Weights of a small GPT-style language model, trained from scratch on English Wikipedia.
Size: 8 layers, width 256, 2 heads of 128, MLP 704 GeGLU, vocabulary 2048, 6.96M parameters.
Architecture: RMSNorm before and after each block, tied embeddings.
Training: a variant of Adam for these matrices, 190M tokens, 3785 steps.
MLP neurons of a small language model. Each row is named by its layer, matrix (gate and up: input weights) and neuron, and shows model dimensions 96-223. Each number is 128 + 24 x the weight over its row's rms, rounded and kept within 0 to 255. Numbers have three digits each. A neuron's up and down rows have the sign that makes its largest values positive.
After each neuron's rows, "fires on" lists the tokens most often at its 100 highest values on Wikipedia text that the model never trained on. A number after a token or word is its count.

L2.gate358:129138146109116119138133117138124103145118120095162137165166154119140111115126094144112148132153137124143111122133168108108116110135124147101133116144171102105163119125140099094124130089131160133134146109087112127094159116101091096098116087105108148102108128154118131167118107148120116112156183099172175185102141102137124101117089081120102156123134116102152098163090105080089120143152
L2.up358:103155153111153171127150146144178148137126152109161080103157107124098146110131138126119108142106120138115114124110132135100158097137173102110122145147107139135168100103127116147122082116125135097100139137133144155147145106126162082112156112134093076132125133157150180118100123109125154103119135153141142102102160157133119104112144137130088132097064125107142149112143120131145129165157
fires on: " Service" 12, " name" 9, " player" 9, " Association" 8, "ib" 8, "ies" 6

L2.gate600:121141127155138125136123106100121119142144119132108150182166111121182147161125130144151140104095100104149119140106116130109120107113129174116137168121118152087062130069160185142089106126129161144108125125163130102160134134161106152143138120170136108146136143133140159141099127109124127143139209087143153115161191162096129132125087107122126141142138117115148071139160106098116093164081
L2.up600:139140122073151132081146120115134130138109103156177140165119123146149109141120128130159146159129127134139112122133130084158156139134147164136079116108126108112119115128140133121144125118144114121158116095078087140178159104094119151146101133080138101183144080158103156153118105113120111100144137094163065116074100132098093101117141154142123138141145156168137169146115160122120152145120
fires on: "am" 24, " Mont" 12, " Te" 11, " Sa" 9, " Ta" 8, " Office" 6

L2.gate366:133101118185109161115114149146106097125106144115121160124113148148153149113111102106140169096122117120120116140172147101174081116122143154105124109126112113126148150177152137120147101131129131114113095144124150104166142108156144096151209128105121161101118142129144176109104140151130129112163122061184157155124124115113150151133074097128119121125158170083164078167165140118140088155133
L2.up366:115100131146153137119108146126105158152127118077093168115153152087154145114110119126146168130136104163143100156134053114136133108137127115179066089130130158126110140146158117122175107132094192116086099142165171112132140109138120112133171149165164123119122084097143125141131125118124158148148144123144110139116140141097135118122146139137051109127145141109133096158133147149134137133123
fires on: "house" 21, " Award" 14, " Team" 14, " Service" 13

L2.gate300:072172143164126129122134110160166112129108125111103106132103153161122082125150168124139120129101138092130138123082139105114139155139150123125118107156106092138151128154133155109124155165149158157147126130094133126148140101140122111157111153122115114106133155179140128170140172100149121146131077148111097117137123080148123135127132103084142091067091124134148158152119110132162131118096
L2.up300:152187110113079112136137140139114148135149146164143144177108108097123100154137131135090115129128138132103143125145147153181080140129139106118114118118126108124126138165144189171125131137122106122156133130135142131127174145129116145131102096102133172102174137110109155087123150103071107096135142143152107130126140146100118113128161143175172104158102151160098120109122092149132099125101
fires on: "am" 20, "ki" 16, "ment" 11, "ed" 10

L2.gate195:131109132127110137150131105082111130086157130149126171145145115133125105110093155144135148113074132114140142097148147131140127155065103132066142153165150096145167141113112113118113136185089161117139143105148152093082111102163126150094168127119124100160128142106114152179127148152136160109155126149178123118111103111144131131134130152096129115120127155186140113120066116163114108135120
L2.up195:170145146128159134115105158104125110169164108120136132151139146141148108165106128186183140150125117114142118130117107101076127162150157121060130155129158159117111139112176134130107135142119130120105137155148133112158117159124050120124109105149141145151113099095150107136141166156096188133133111120085116140118155127131093150165130131083108122110110149145177129128119099141099027137097
fires on: " 19" 53, "19" 24, "20" 6, "18" 4

L2.gate488:137141130104152149125133154160095110097137130138153080096123157155114137127125134131117166134137144120108118125093112147125121145159105126146153142119094120116155157154143093126123146172105156168164113105153111152120157132108162085152099129112132102118100145125138123155090120135084085130146093146153094114114145125139115131118093156105107133107070124154133117133152131109149126129092
L2.up488:167131123105106143130110151125106119148126127136129067133123139108154127170129144145082192134142121141115107176119110148055104107149136130115100117101140158118138171097126127124139172132107127125105103117149122147114140148142118151080105148174135129145124152154099135159109112110117159115126122086090183094128172146124114091120129127160156131123146148082108108153174116120120092129167
fires on: " ex" 40, " all" 20, " " 20, "f" 5, "n" 5, " the" 4

L2.gate6:143146072075123148142155146125104106156127145139125096177109096102121077114128135100116126139141182105134115106149139129129120128126107137164135127139151134131120162118119107175104132119164136156112117083135117110080130143167112079120116150093107118171145157119096090159134152099110130163150107137075116071153108086103154110138100132121102105071069121136135104151157136126139111106112
L2.up6:141112087130128099160132091094120168108127099129110128066135107117077119130142112110160064110170135166141174126125145132108148138132130139108153120148122146133147152133180132127148167147115147143146150112126129110141133165145159120117129111147171134136119141194135129104112158117166193098110139160153102128107135149148162156161114121152168092139151102171078125129110127125185151081139
fires on: " that" 26, "N" 14, "ized" 10, "ed" 10, "son" 10

L2.gate255:100160135136091147143087156119129133117106105124127143155115140100153143081117109129185132159161125158143143151134169138131125157064133145106141110166122101166139162141165110125109148139147193135111129138095125097117146118114102131123118110136129158176136148109130127119135129104138158177163153110156147091137144106127162127131107122148120120130137106101134160127122125123130135142134
L2.up255:113160110131097126159160123111209131081163159128129099141121119130126073101124121162100152130113137149193157147160121105130120143139152124125124152105111105189138139151101137142138118092144140096110214143111110105116096164140139107168132135149082097139138132086142152110156117153130159113159126123126120161151117090139129141111150156142097107124126118114095104122147124101132164163149
fires on: " to" 33, "a" 12, "an" 9, "^{2}" 8, "/" 4, "ha" 4

L2.gate424:107103102134110111156145120136109092112144140120091098131116158124177146134182130150134114162154123136116143158108119110128117091121125069110119127124154111079128169151145132164177149125084154143116104149141161135153102130149091118144097077125146134161130146119153099206151108091140156154157151124126129105108155077053113139118107168133147067132180128118100107114149129128111138149117
L2.up424:134164113134119174123130098109120141145082118076109116106165139121116164129161095133124073126110132097120114101112141098125085117130115103132115090150070136097115130156187175134146144102152132154134126099166130131120166091141102139091123114122144093188085140100135113137154116105125124147148147094186135119119119109107131123135082105141092145115130144183113140116107111107147170154124
fires on: " Na" 23, " Ka" 13, " Fa" 10, " Pa" 9, "va" 7

L2.gate431:093151093135140082143130151125167093118109164138119111145127141120132087140144141083133137124098155136107105075155140138142137106151109143076131131157163096160122124129116152121138109124130127088158121121155177128139159115147108132132134099120091144173086170124143113177133134139102127143129086108108108113117151105086166207121059173139129147182093153124121127122151135113178119146146
L2.up431:130117099135099143088119132149173094160101077136100132143102186133089129158135101136097160130121105109116097122129086119135163103099105129130132136207132131129115113102140099106095121091145159171144089105101100122142139121133129147164127114109141164091153128096135120174120146126152095188117129152122107122142140129109151132127121117122118081104121140165106149138113184091152151157150
fires on: " game" 21, " team" 16, "ga" 14, " film" 13, " book" 7, " band" 6